Weights of a small GPT-style language model, trained from scratch on English Wikipedia.
Size: width 384, MLP 1024 SwiGLU, vocabulary 4188.
MLP neurons of a small language model. Each row is named by its layer, matrix (gate and up: input weights) and neuron, and shows model dimensions 176-271. Each number is 128 + 32 x the weight over its row's rms, rounded and kept within 0 to 255. A neuron's up and down rows have the sign that makes its largest values positive.
After each neuron's rows, "fires on" lists the tokens most often at its 100 highest values on Wikipedia text that the model never trained on.

L9.gate212 [ 83  99 114 147 128 165 149 136 130  82 130 159 134 145  56 135 147 158 164 171 101 112 178 107 156 169 106  87 108  84 163 127 178 111 189 139 172 133 153 145 163 110 143 156 146 116 189 145  96  73 129 130 115 111 113 130 166 121  89 125 133 133 114 142 106 159 164 119 140  84 140  79 129 118 153  80 190 144 119 121 116  96 169 194 135 138 138 163 123 195 144 140 125 115 142 166]
L9.up212 [134  89 116 124 224 114  99 121 154 130 196 161 130 114 138  95 125 137 176 139 117 174 114 122 121 161 162 123 123 136  95 103 132 145  94 132 158 135 109 175 129 144 116  79 203 174 133  89 138 120 137  97 137 135 140 123 103 155 150 162 160 119 116 189 131 127 135 129 128 132 141 119 164 163 130 137 118 135 104  96 146 109 100 140 150 105 100 149 174 139 173 134  64 132 136 135]
fires on: " |", " 38", "and", " 1", " to"

L8.gate543 [101  96 163 187  98 173 163 119 109  78  63 118 131 105 134 142 119 101  59 103  95 172 108 120 129 171 137 153 147 134 145 125 138  86 136 119 112  95 114  78  91  77 128 225 134 122 114  84 139 163 172 121 158 210 140 180  64 113 200  96 135  98 108 121 126  85 104 139 101 125 123  95  80 115 181 117 114  57 151 105 129 142  64 118 100 141 181 189 137 100 192  72 160  74 113 123]
L8.up543 [177 118 165 109  86  98 128 164 118  94 163 116 131 129 140 158 119 141 157 151  73 144 132  86 140  85 154 113 103 109 177 101 133 150  98 134 100  51 159 105  72 119 135  69 105  95 111 104  71 173 153 138 121 168  90 177 110 127 131 139 135  60 126 147 162  96 119 106 107 121 103 123 134 128 125  97 102 126 116 137 114  86  87 104 145 134 132 181 105 114 128 155 129  94 167 161]
fires on: "d", "ed", "f", "b"

L6.gate597 [177 106 175 143 115 136  97 167 134 173 103 167 109 153 124  96 104  96 119 125 182 122  94 162 118 120 119 118 155 122 172 139 152  59 133  85 140  78 140 126 130 110 153 113  78 179 125 155 146 117 119 104 145  87 106 126 170 113  82  97 173 153 107  87 107 175 163 106 140 106 108 132 130 147 107 177 152 151 143 119 110 127 133  96  86 120  98 200 118  98 107 122 107 131 145 118]
L6.up597 [110 111 147 136 141 104  43 140 205 147 216 159 131 170  82 136 147  83 192 110 124 143 130 100 163 138 153 138 124 121 174 172 126 111  87 126 188  93 136 129 103  96 177  85 138 116 129  58  96 118 121 103 119 152 127 100 151 137 105 179 104 123 112  86 148 163 191 135  94 113 131 139 186 162  58 156 145 126 137  89 176  85 118  90 142 118  86 111 150 117 102  82 150  82 126 108]
fires on: "-", "is", "'s", " the", "ain", " Her"

L8.gate775 [124  90 115 151  76 101 163 132 117 112 146  93  97 141 126  96 124 139 173 156  94 139 127 133 105 112 110 177 184  30 108 161 132 120 178 147 133  75 139 116 141 170  84 132  94 139 110 180 165 107 101 124 181 169  75  89 177  99  85  44 133 118  99 127 178 127 151 146  88  71 150 100 109 106 155 136 122 168 113 112 168 153 150  90 121 113 158 110 167 127 129  91 182 143 156 135]
L8.up775 [ 87 104 116 166  80  64 103 167 123 126 137 129  54 142 125  81 146 156 120 102 137 120 126 148 112 125  79 178  67  72  91 121  87 167 114 165  90 122  84 116 138 136 107 155 130 138 109 202 128 140 117 137 155 109  82 135 121 185  93  60 162  87 174 101 168 144  95  81 113  78 136 129 148 112 124 162 103 161 128 174 119 125 165 108 175 120 130 139 154 103 134 155 158 104 146 122]
fires on: " and", ",", " or", "’", " need"

L3.gate739 [108  98 149  59 142 116 169 147 121 103 164 210 128 150  71 155 110 107 134  95 138 141 103 113 117 107 137 147 135 152  65 168  27 173 160  98 133 101 194 128 130  97 133 129 142 174 163 113 117 169 125  91 151 101 109 131 128 102 138  96 147 105 101  93 116 158 109 200 160 143  93 130 127 179 155  73 120 128 131 131 131 107 128 138 147 113 109 104 174  81 222 143  92  84 102  94]
L3.up739 [118 116 138 143  32 135 136 117 123 164  86  77  71 150 127 133 135  92 118 106 150 133 143 126 121 148 116 198 121 141 116 118 125  99 167  95 172 143 138  98 123 148 153  88 151 107 123 132 122 181 153 149 104  86 142 150  89 114 154 116 167 187 135  45 112  85  80 141 120 160 136  88 153 138 124 134 153 130 182  77 114 163 144  69  80 134 137 102 124 138 131 170 193  98 160  60]
fires on: " found", " ent", " main", " t", "heast", "ched"

L4.gate143 [128 126 100 163 118 114 140 175 154  81 143 131 136 160 163 152  85 108 107 160 131 155 155 117 127 153 122 102 170 165 143 149 177  95 116 122 163 174 129 185 167 107 152 102 125 167 100 161 127 130 151  92  55  75 151 130 106  69  94  90  88 174 124  39  93 198  86 112 115 147  93  96 101 145 197 160 172 154 159 152 145 168 181 125  78 182 208 154 101  99 173 159 123 115 129 178]
L4.up143 [ 62  86  92 124 125  92 177 142 170 106 197  94 128 169 157 138 102 123  80 102  84 166 151  94 127 106 127 121 153 174 148 126 140 119  92  81 128 130 154 131 153  72 142 135 117 115 124 134 154  66 116  91  86  95 154 153 129  98  85 124 134 127 125  77  98 171 138 144 114 171 133 111 190 125 206 203 143 111 128 135 131 120 100 163 139 139 158 141 114  91 160 148 141  97 134 159]
fires on: "-", "$", "–"

L10.gate476 [132 192 145 118 104 198 119 119 148  82  57 111 115 132 155 116 170 114 130 144  88 233 134 104 104 123 129 150 123  92 182 129 127 161 163 184  91 108 171 131 132 129  91 117 111  76 177 131 111  74 152 183 150 140  99 143  98 114 127  57 117 172 123 132 129 132 118  97 120 163 107 189 107 117  64 148 116 178 112 113  96 171 134 146  88 128  59 167 108 160  92 151 141 102 114  81]
L10.up476 [146 113 155  88  85 236 132  78 103 138 116 158 113 100 132 116 117 105 143 106  61 155 227 166 150 140 110 104 137 143 139 137  98 140 198 105 134 110 100  87 116 179 120 117 117 123 120 101 189 106 105 182 128 133  83 119 133 138 164 107  81 125 108  68 151 107 160 101 131 137 110 160 122  97 107  91 138 111  87 101 114 102 140  97 104 134  65  99  96 132 156 167 120 155 131 133]
fires on: " in", " ex", " Ex", "ex", "in"

L6.gate108 [175 114 187 138 101  91  69 140 127 156  98 106 164 106 171  99  93 123 134 172 126 130 154 118 147 118  97 150  97  78 152  92 142  63 172 106 125  97  79  78 112  66 134  83  95 122 151 139 100 164  84  51 105  91  61  91 128 133 147  62 163 114  70  47 160 129 165 158 158 112 112 181 137 181 145 213 110 113 148 126 129 141  85  81 115 141 137 145 142 126 147 129 147 117 167 134]
L6.up108 [ 65 106 152 181 112 150  84  87 167 117 160 133 126 133 175 155 121 142 135 165 140 140 105 159 148  72 127 141 130 152 124 146 148  87 160 105  53 113 152  99 114 163 155  78  82  62 134  56 114  97 100 114  96 107 151 133 138 157 141 101 143 103  98  52 169 103 114 131 138 109  88 146 138 220 138 211 142  96 128  83 129 103 141 112 136 100 113 167 144 141 130 111 181 188 144  93]
fires on: " his", " The", " the", " its", "-", "="

L8.gate847 [107 100 159  65 178 146  66 136 148 148  76 155 110 103 112 156 133 115 121 100 159 141 135 108 119 103 139 175 171 134 148 140  72 105 124  77 137 116 158 123 131 150 123 139 163 226 103  89 151 135 124 151  79  96 144 150 144 150 129 178 155  79 145 113 146 128 158  99  78 138  83 107  80 160  79 124 165 118 137 123 136 147  67 148 117 123 107  55 151 122 125 157 139 130 111 123]
L8.up847 [133 120 115  86  67 130 165  93 136 151  75 157  92 141  91  97 153 166 106 120 136 169 148 101  94 153  93 108  46 171  85 134 104 117 125  91  78  73 169 162  59 128 129 134  74 141 121 123 113 148 129 117  96  76 125 169  79 142 178 116 195 131 120 183 162 164 168  63  77  95 129 122 103 159  72 164 123 106  95 156 107  90  53  67 140 132 148 165 173 128 120 144 102 109 168 102]
fires on: "end", " Med", " rec", "art", " hold", " sing"

L8.gate207 [148 110 132 111 161 178 139 107 112 119 123 126 154 202 144 114 173 135 142 124 147  88 126 140 141 132  82  90  99 127 104 183 143 129 137 117 111 171  91 166 128 119 118 149 122 119 227 144 148 125 148 125 101 120 139 125 149 129 114  74 151 131 144 135 143  80  96 180 171 134  94 145 132 117 101 142 158 107  97 133 125 124  96 172 145 145 132  60  98 149 131  77 149 141 149 150]
L8.up207 [146 121 166 104 173 148  81  86 131 143 152 178 122 171 109 100 176  97 144 175  92 153 135 181  91 114 144 147 126 121 120 115 123 157  87  85  70 141  91 126 131  65 136 112 125 152 170  82 132 146 146 209 140 126 125 181 116  99 112 198 210 168  93 171 126  81  95 147 135 136 139  88 141 151 112 142 125 108 168 142 132 131 139 120 107 116 118 109 146 123 105 157 120 130 155 113]
fires on: "born", " |", "ing"

L7.gate217 [185 104 116 139 153 107 105 131 126  83  99 185 158 104 143 138 123 126 153 145 149 143 170  98 153 114 156 130 165 157 148 159 150  84 118 113 132  85 136 168 124  95 193  75 111 195 184 181  74 143 111 128  98  76 142 120 162 106  95  98 150 143 175 118 123 154 188 103  96 192  78 188 118 111 125  94 164 144 115 172 111 141 145 118 152 186 153  92 140 148 128 150 130  76 142  99]
L7.up217 [190 147  38 136 108 194  75 135 108 184 175 103  98 138  74 126 141 184 104 127 141  78 124 166  97  85 166 125 149 126 205 138 135 170 156 126 138 101 181 122 119 114 152 110 163 150 128  94 121 147 125 133 111 114 110 148  85 176 162  79 117  82 166 115 127  39 138 118 110  92 178 101 126 130 161  96 106 130 119 119 141  98 112 108 117 139  95 146 117 133 156  93 143  48 105 136]
fires on: "-", "–"

L3.gate863 [ 78 149 108 134 124 126 120 172 133 125 205 137 190 170  76 116 124 120 134 139 117 144 130 121 116 129  64 153  91 145 147  52 120  84 176  78 121  82 125 132 119 162 160 152  79 125 174 106  81 149 151  80 121 143 105 163 113 108 159 136 167 161 132 177  70 184 220 185  74 114 140 138 175 127 116 167  69 143 130 124  90 162 123 128 140 132  90 138 107 148 163 121 129  62 138 156]
L3.up863 [119 151 164 123 115 113 116 182 130 137 153 111 145 118  71 127 129 116 157  88 158  84 161  99 158 137 183 101 120 121 156 121  74 134  74 103  57  94 151 156 125 130 101 149 144 125 116  83  92  66 192 151 147 111 139  95  98 142 159 168 173 190  37 101  86 104 165 147 131 124 109 157  77 163  89 141  99 115 134  66 139  84  83 151 145 105  66 120 113 138  87 160 101 151 129 163]
fires on: ";", " 0", " included"

L7.gate408 [139 120 139  78 149 122  92 119 181 106 167 121 169 112  97  96 108  85 124 197 184 167 163  83 120 122 172 124 125 152 115  91 115 137  86 106 144  83  80 127 120 130 148  82 154 169 139 154  64 214 163 137 149 154 152 162  95  95  56 155 164 148 144 178 125 192 123 113 176 128 106 145 167 164 124 104  50 109 112 114 100  87 108 138 133  90 113 118 156 116 100 114  85 117 102 123]
L7.up408 [ 65  54 129 139 116 186 178 170 146 120  96  85 152  82 178  90 143 128 161  99 155 109 132 114 123 150 118  98 141  94 113 129 116 154 138  97 109 134  80 122 162 121 105 126 110 112 189 138  73  82 118 118 133 167 117 152 111 120 150 105 124 111 136 115 129 194  41 170 250 137  79 146 101 154 131 206  74 131 130 136 110 106 118 120 181 118 105 167 133 154 123 103 154 127 198 124]
fires on: "ers", "ters", "ons", "er", "es", "ow"

L6.gate340 [154 134 144  64 144 181 113 136 140  57  72  99 150  60 142 110  86 166 109 102 101 107 128 107  90 109 109 213  68 122 120  70 142 119 100  87 128 106 132 116 144 126 163 124 126 195 128  92 142 175 132 111 105 100 100 150 186 108 135 145 158 159 231 198 103  92 142 118 188 114 115 119 120  81 165 105  90 184  90 126 127 109 140 159 107 155 163 155 164  86 127  86  80 169 140 147]
L6.up340 [137  83 133 144 146  99 135 153  84 172  92   5 124  96 167 111 143  98 117 158 135 181  93  83 137 146  59 124  79 137 124 156 150 173  93 168 171 131  88 146 123 122 120  95 175  95 110  84 185 106 145 138 159 190 123 147 133 134  79 108 171 128 122 136 108  97 129 176  91  64 103 127 140 102 163 113 119 128 209 145 136 144 149 104 109 144 121 126  87 144 185 126 108 191  65 146]
fires on: " as", "ough", "ate", "ol", "ary"

L4.gate905 [ 26 170  99 126 112 105 134  83 124  83 165 146 101 136 113 121 117 116 142 114 142 107 131 137 121 137 162 126 102 108 176 143  89 119 134 137  99 115 111 140 101 130 103 176 102 137  98  61 123  90 142 148 149 144 110 125 144 122 116 158 183 168  91 117  95 160 139 143 128 138 131 122 114 100  78 108 125 141 147 135 161 122  67 119 155 128 166 101 140  93 171  66 159  60 134 101]
L4.up905 [ 78 127 161 129 155 147 140 128 192 107 207  74 159 126 150 124 177 106  92  70 167 122 135 126 145 183 186 105 117  81 242 120 138 161  61 128 131 104 157 102 107 126 109 132 154 175 160 103  49 151 128 120  98  87 134 150 149 106  95 148 166 134 204 121  98 144 181 104 104 128 128 150 175 112 133 118  72 108 140 131 129 108 108 128 126 169 169 106 113 101 163 165 149 121 125 155]
fires on: ".", " by", " wrote", " developed", " is", " It"

L4.gate549 [ 19  98 147 122 120 112 120 161 143 158  76 126 127 101 119 115 164 127 112 163 165 164 212 152 120 164 147  75  74 110 116 130 144 159  98 113 183 154 145 125 110 134  48 130 180 143  94  83 117 127 141 145  97 156 105  66 102 111 152 134 103  81  92 109 123  96 103 136  80 112 140 132 160 115 129 118 168  90  91 137  67 173 147 124 128 145 125 130 126 118 156  83 171  87  70 131]
L4.up549 [103 153 128 152  98 109 148 155 120 112 143 161 110 122  84 118  84  76 104  99 112 127 137 117 107  86 116 115 106 136 121 146 133 164 168 133  99 126 161 142 117 147  97 118 149 145 126 148 188 129 148 120 110 113 103 134 118 156 113  79 102 121  96 115 158 101  96 121 176 129 123  98 156 138 134  83 155 147 100  56 125 145 123 163 116 129 146  97 141 136  47 145  70 117 119 139]
fires on: ".", ",", "%", " and"

L6.gate412 [110 110 192 141  59 142 125 124 144 157  75 116 155 131  72 126 115 136 140 139 108 142 123 110  87 123 208 170  99  66 126 142 120 135 144 132 181 157 205  77 100 126  69 177 144  80  85 130 114  43 147  78 184  88 135 113 133 112 157 147 164  72 106 159 102 160 113 132 108  98 124 152 127 150  99 163 117 108 129 133  95 125 102 104 110  74 107 133 176 133 142 123 100  78  92 119]
L6.up412 [153 160 115 118 130  74  83 135 113 103 124 118 150 114 124  79 190 108 164 105 101  96 118 160 184 166 159 155  98 173 200 110 122 172 128 132  93 109 147 151 129 126 122 103 141 161 133 160  63 161 146 160 118 151 100 159 130 137 142 113 110 128 121  91 143 121 138  71 120 112 170  96 109 113  81 148 116 121 160 115 143 143 140 148 118 170 165  93 100 130 100 122 111 114 132 169]
fires on: ".", "2", " he"

L10.gate606 [ 87 156 194 140 126 143 152  90  83  93 136 171 189 121 128 120 147 108 125 112  65 111 138 162 138 173  84 160  61  83 120 103  76 109 165 130 111 113 116 146 135 175 172 173 124 176 176 171 181 159 134 170 108 165 106 102 109 149 172  67  95 162 110 114 133 107 171 238 113 134 154 122  90 167 130 110 117  58  73 131  82 129 134 144 174 171 130  94 152  96 184 116  69 129 111 101]
L10.up606 [103 113 135  58  64 103 141 147 150 129 167 118 134 168 148 164 138 163 134 161 138  48 116  78 104 137  92 121  84  90 151 156  96  91 102 156 131 114 136 129 163 125  29  99 124 173 157 139 141 117 135 154 117 179 140 150 161 148 131 177 185 138 174 131 142 103 111 149  83 118 172 136 206  92 149 119 124 106 142 118  84 148 158  96 112 177 136 158 118 143 110 159  79 122 156 164]
fires on: " and", " un", "-", " of"

L8.gate75 [111 147 120 106 123 144 159 128 196 183 145 114 156 164 129 131  91 174  64 124 152 163  85 115 153 152 139  61 166 121 145 145  81 112 102 137 117 127  91 150 122 124 129 135 135 127 159  94 132  89 173 107  85 119 136 150 173 137  91 168  77 174 115 107 105  79 184 107 133  90 170  74 175 107 122 169 137 160 113 114 113 189 147 130  99 184 168  75 127 155 105 121 130 128 140 162]
L8.up75 [ 97 130 143 108 185 145 138 175 101 141 121 116 142 166 137  87 191 150  72 106 112 151 177  50 150 133 151 173 145 231 122 157 143 117 121  50 124 206 147  97 123 115  81 138 125 151 156 150 142 110 130 153 134 147 109 165 183 116 120 147 141 114 156 150 107 147 144 107 149 157 117  69 125 112 121 149 118 176 123 127 105 109  88 151 152 144 128 145 114 161 140 105  91 117 129 103]
fires on: "a", "–", "y", "-", "ings", "is"

L3.gate377 [108 120 107  80 129 117  88 176 164 122 113 115 165 103 137  90 100 142 119 109 101 143 144  99 135 200 109 171 118 139  83  83 106  91 194  59  99 143  97 144 118 106 153  87  84  84 136 142 114  89 155 152 120 109 178 131 131  96 246 156 137 151 128 156 160  88 154 144  88 128 120  89 151 172 161 153 126 170 124 160 102 120 184  88 129 239 100 171 142 101 148 122 173 135 132 123]
L3.up377 [151 140 142 164 174 114 125 131 123 130 169  75 127 107 120 147 102 133 138 121 191 152 100 139 147 139 106 177  69 106 157 115 171 148  88  89 127 175 106 119 110 117  73 157 133 124 203 137 162  74 119  86 166 170 109 144  85 147 123 168 141 164 156 145  99  59 154 137  98 115 100 166 137 150 102 182 153 150 106 115 114  91 169 144 115 147  95 116 163 144  70 147 112 158 133 167]
fires on: " 9", " 3", " 8", " 0", " 6", " 7"

L10.gate426 [124 201 170 215 184 145 188  93 138 126 198 182 190 125 145 169 150 191 195  88 104  99 150 121 134 142 149 146 135 156  95 178 116  87 158 165 110 161  73 114 119 110  73 104 141 127 189 120 151 172 182 142 138  61  26 106 107 177  99 127 136 144 107 105  43 120 150 113 131 107  79 118 110 110 154 133 158 106 126  90 143 120  81 138 152 126 160 120 142 171 133 165 108 171 115 158]
L10.up426 [163 137 123 147 158 160 157 153 170 127 123 116 139 124 165  81 184 180 161 154 156 136 157 121 125 143 183 129  96 152 188 158  91 131  48 102 114 142 128 147 128 143 138 112 116 131 196 142 120 170 160 183  97 136 138 112 155  66 188 141 161 145 200 108  96 169 101 160 112 110  65 155 157 162  97 115 220 163 182 135 152 107 113 127 111 163 188 142 152  97 146 133 188 107  74  98]
fires on: "-", "g", " ", "ion", "ation"

L9.gate917 [135 106 133 126  83 146 184 146 115 114 110 105  96 148 134  82 100 116 117 139 132 138 109 147 149 170 133 149 160  97 171  75 110 127 175  97 133  90 124 117  91 123  99 181 114 171 105 114  85 150 163 153 188 115 154 155 163  25 121 102 147 133 110 140  96 162 132 115  74 126 145  93  70 108 148 160 105 128 195 140 150 126  74 128 148  81 130 107 168  81  96  79 100 158 135  60]
L9.up917 [139 104 133  70 115 126  95 130 206 106 109 124 112  95 133 145  85  91 187 119 183  92 118 130 117 172 150 107 127 128  84  79 164 152 164  52 150  61 136 170 145  55 127 134 112 172  52 145  57 147 152 155 124  87 138 115 183 132 115 136 127 119 125 136 148 124 173 100 181 106 127 128 132 123 143 121 107 150 171 188 149 115  90 122 176 151 125  94 132 159 150 151 101  80 144 174]
fires on: "c", "ad", "d", "b", "w", "ud"

L7.gate260 [132 190 137 102 117 123  88 117 140 137  90 155 129 203 185 126 112  63 139 124 132 150 158 149 126 172 175 131 149 116 119 108 185 121 107 150  99 141  73  81 172  79  90 100 102  99 105   0 129 104 106 158 148 169 130 119 110 119  82 102 144 157 176 132 134 135 115 120 138 134 121 151 111 139  95 209 221  68 145 182 148 125  52 153 137 163 105 119  99 125 132  95 115 104 174 140]
L7.up260 [165  87 167 163 126 176 128  98 131 138 189 109  85 128 143 152 130 189 118 179 143 127 128 148  99 166 143 116 103 174 180  79 118 117 108 145 156 125 144 123 102 168 121 103 176 147 127  89 140 154 195 200 129  55 139 134 146  64  72 107 141 197 135 222 112 118  78 132 137 176 166 121 148 157  89 156 161 188  89 156 198 127  93 217 120 138 173 128 111 134 149 171 179  92 147 104]
fires on: " |", "-", " to"

L9.gate848 [140 160 188 148 120  69 122 143 147  93 134 129 115 141 137 157 184  87 162 103 129  85 125 101 101 152 104 171 119  89 133  89  83 115 168  72 110  90 187 102 163 181 122 129 143 164  87 100 103  90 105 104 163 145 168 161 156 140 152 125 136 145 150 105 126 136 125 115 110 154 144 158  66 107  81  65  96 152  90 165  61 147 162 165 121  85  60 123 148 127 143 116  70 118  97 114]
L9.up848 [120 106  72  56  95 147 155 146 168 120 122 128 129 118  97  80 118  74 121 109  98 147 161 132 161 159 162 105  60 147 140 166 155 176 116 236 130 113 137 113 152 107 136 121 144 111 179 120 136 127 128 101 159 170 153 149 156 146 232 121 126 172 145 114 126 179 153 121 104 107 178 149 139 113 109 147  85 159  84 121 209  74 208 155 172 124 164 117 139  73 152 187 134 148 139 140]
fires on: "\"", " \"", ".", "/"

L4.gate1006 [137  78 172 111 100 124 103 136 145 101 106 172 142 101 126 150 117 140 139 149 133 122  91 163  65 115 127 115 121 142 136 134 111 144 127 146 127 129 147 136 146 117 158 170  70 126 100 148 103 156 139 131 138 165 120 134 138 129 122 151 153 149 129 156 136 135 148 131 148 120 102 134 158 181 102  58 195 161  75 167 141 203 151  75 122  96 154 131  77 155 148 117 109 121 165 102]
L4.up1006 [156 168 160 122 168 132 105 131 194 216  93 142  61  87  94  57 144 197 122 160 104 107 144 106 116 112 152 101 112 170 121 146 139  74  81 170 140 139 120 141 184 139  62 138 101 114 126  78 110 125 143 144 159 162 107 160 152 126 144 196 110 172 174 170  81 123 143 116 141 132  76 181 126 138 121 111 151  93  77 132 114 104 178 104 130 128 148 149 133 121 154  84 209 149 143 152]
fires on: "ect", " St", "ir", " dep", " Street", " l"

L9.gate732 [102 176 138  75 175 134  93  76  97  90 133 109  94 125 182 158 125  94 110 138 179 107 103  57 116 164  68 130 109 188  86 138  96 158 151 124 139 150 117 145 112  81 105  90 113 175  94 141  87 131 156 152 171 160  96 115 183 135  75 121 116 157 133  53  98 105 146 153 211 125 116 137 156 111  95 142 155  97 130 111 141 147 146 160  80 140  90 119  64 165 133  55 146 144 185 150]
L9.up732 [142 144 105 102 115 130  67  56 134 119 144 163 108 171 165 136 178  99  70 120  65 147 101 115 133 157  46 142 138 127  94 169 131 120  97 151 187  75 131 107 133 111  66 137 157 129 169 104 103 139 121 143 116 158 109 118  73  93 122 161 180 144  86 113 128  95 160 150  81 160 171 155 182 108 111 143 115 156 146 137  83  65 140 214 140  94 193  64 151 158 108 151  95 131 172 105]
fires on: " |", "er", "og", "ober"

L9.gate9 [119 129 127 174 122 110 132 122 151  49 150 163 123 131 131 103 116 101 142 128 193  99 100 119 134 145  83  74 119 118  42 138  95  72 140 133 126 208  91 117  77 150 178  94 151 143 143 175  88 160  93 168  87 185 140 131 122  72 137 144 117 125 125 135 141 120 113 140 108  82 129 105 136 160 115 146  97  77 179 147 168 166 109 152 123 153 126  93  84 173 153  85 151  93 144 159]
L9.up9 [ 94 160 124  49 191 161  98 118 167 151 175 125 130 121 101  67 105 161 125 111 143 158 171 150 151 112  98 125 144 149 162 121 117  89 101 128 103  90  94 104 120 154 148 145 147 214 149  83 129 173 136 165 119 114 166 135  94  75 101 108 182 122 159 151 154 111 149 122 198 129 110 114 187 110  62 151  82  85 137  70 126 110 119 160  96 157 194 132 141 101 130 103 196 130 143 145]
fires on: "l", "s", "ing", "h"

L4.gate731 [146 126 106 134 109 114 141 150 150 113 139  46 114 120  67 104 108  60 123 145 130 123 148  98 134 141 153 143 168  99 170 156  56  74 112 105 152 125 124 125  83 121 149 127 132  96 163 156 159 144 153 129 143  99 114 116 100 110 126 166 132  88 103  88  92 159  66 134 174  72 194  90  82 110 128 155  73 107 158 170 145 160 130 137  63  78 122 136 171 104 141  71 167 128  75 137]
L4.up731 [ 88 103 101 138 103 137 146 141 156  82 187 101 163 166 117 177 132 177 101 152 108 176  96 102 142  48  87 124 128 145 134 164  50 153  96 186 151 165 120 118 133 159  90 129 168 124 151 183 145 120 147  60 146 146 137 117 126  58 135 179 171 106 100  61  87 110 100 117 251 104 146  95 130 129 145 127 100 112 123 165 150 165 139 168 117  88 108 169 211 125 155 109 168 101  53  98]
fires on: " has", "{", " have", "$"

L6.gate815 [143 148  86 117 108 105 113  96 127 160 103 164 151 151 126 108 121 185 125 102 117 180 159  99 101  89 102 186 131 121 103 106 147 171 107 100 108 103 151  84 125 117 147 135  86 137 157  95  76  83 159 105 116  67 124 105 175 126  88 118 152 148 135 100 115 133 142 141  61 152 119 137 123 105 163 144 140 134 128  80 130 144  85 125 132 139 112 180 127 144  97 136 183 118 123  86]
L6.up815 [130 153 115 119 147 114 152 134 100 167 138 115  93 116  96  80 150  93  87  58 125 132  86 137  65 166 161 108 137 140 180 181 165 120  56 103  52 161 125 164 154 158 121  99 143 159 192  74  94 143 138  95 135 104  93 142 111 102 121 176 131  88 147 123 165 118 116  82  81 119 107 118  80 124 155 108  77 123 105 137 149  77 120 177 165 164 120 125 154 149 104 125 180  89 118 164]
fires on: "–", ":", "/", " series"

L10.gate164 [166 160 168 104 118 152 151 107  84  71 120 120 155 123 158 127 177 196 114 170  84 127  88 133 133  87 111 175  92 100 147 127 163  68 187  89  67 118 183  77 126 138 108  77 154 122 148  83 127 141 111 127 125 135 131 100 111 151  82  46 109 150  58  95 166 166 115 121  99 114 164 104 148  82 133 136 126 170 129  92 109  80 152  83  93 106 148  94 118 110 112 167  96 108 211 105]
L10.up164 [171 112 137 154  64 129  94 142 135 156 112  70  88 173 188 151 162 117 129 104  86 123 110 110 156 117 124 148 110  92  85 140 158  93 137 116 125  57 144  76 114 147 102 159 160 145 121 116 149  93  77 153 123 103  92  94 128 152  85 113 153  91 103  88 122 212 138  98 120  84 142 123 190 175 125 156 162  91 114 166  46  64 133 114  83 138 140 119 132 140 119 176 159 129 142 140]
fires on: " in", " to", ",", " at", " and"

L8.gate139 [ 87 136 139 163 120 132 167 142 149  90 174 161 155 129 164 124  99 144 162  97 111 131 168 117 156 100 125 139 139 159 156 172 123 120 103  96  97 182 128 143 127 124  90 104 187 100 149  94 179 122 102 167  92 103 128 195 135 183 137  87 104 152 110 162 222  94 115 145 148 111  90 154 146  72 154 163 131  77  91  56 129 140  90 164 122 193 161 147 148 103  88 114 114 130 128 145]
L8.up139 [159 145 146 100 180  84 174 121 129  97 155 131 142 112 139  94 106 117 131 149 128 102 113 130 150  97 123 100 153 110 167 152 133 116  81 129 176 143 118 151 198 159 153 134 168 121 142  68 107 117 154 133 123 163 130 121 114  70 148 153 138 160 148 112 144  78 154 153 102 128 173 152  81 143 130 136 194  80 107  96 121 144 142 134 120 169 125 103 107 149 110 133 153 166 151  77]
fires on: "ation", "ion", "ition", "y"

L8.gate575 [ 73 113  97 144  43 108 113 106 119 116 114 138 196  61 135 213  98 152 166 131 142 139 134 113 115 192  88 118  93 151 101 132 129  55 110  99 125  92 129 147 207 138 126 150 167  94 178 109 129 131 159 136 166 143 148 141 102 139 165  93 130 128 134  89 134  94 150 135 125 139  84  75  85 124 122 148 109  63 121 132 136 183 171  88 122  70  53 123 128 123 131 141 131 118 193 100]
L8.up575 [  8  47 139 127  85  75 152 139 177  69 126  51 140  83 133 212 137 128 142 139 113  94 107  76  50 199 102 130 113  69 112 201 210 114 144 117 138 120  69 119 194 118  82 147 126 138 168 177  94 141  76 134 172 118 114 160 116  91 128 164 177 130 131  82 188 122 176 147 112 146 149 122 121  94 106 155 108 117 122  95 142 118 141 169 120 131 103 110 112  89 154 105 149 133 131  84]
fires on: " and", ",", " of", " or"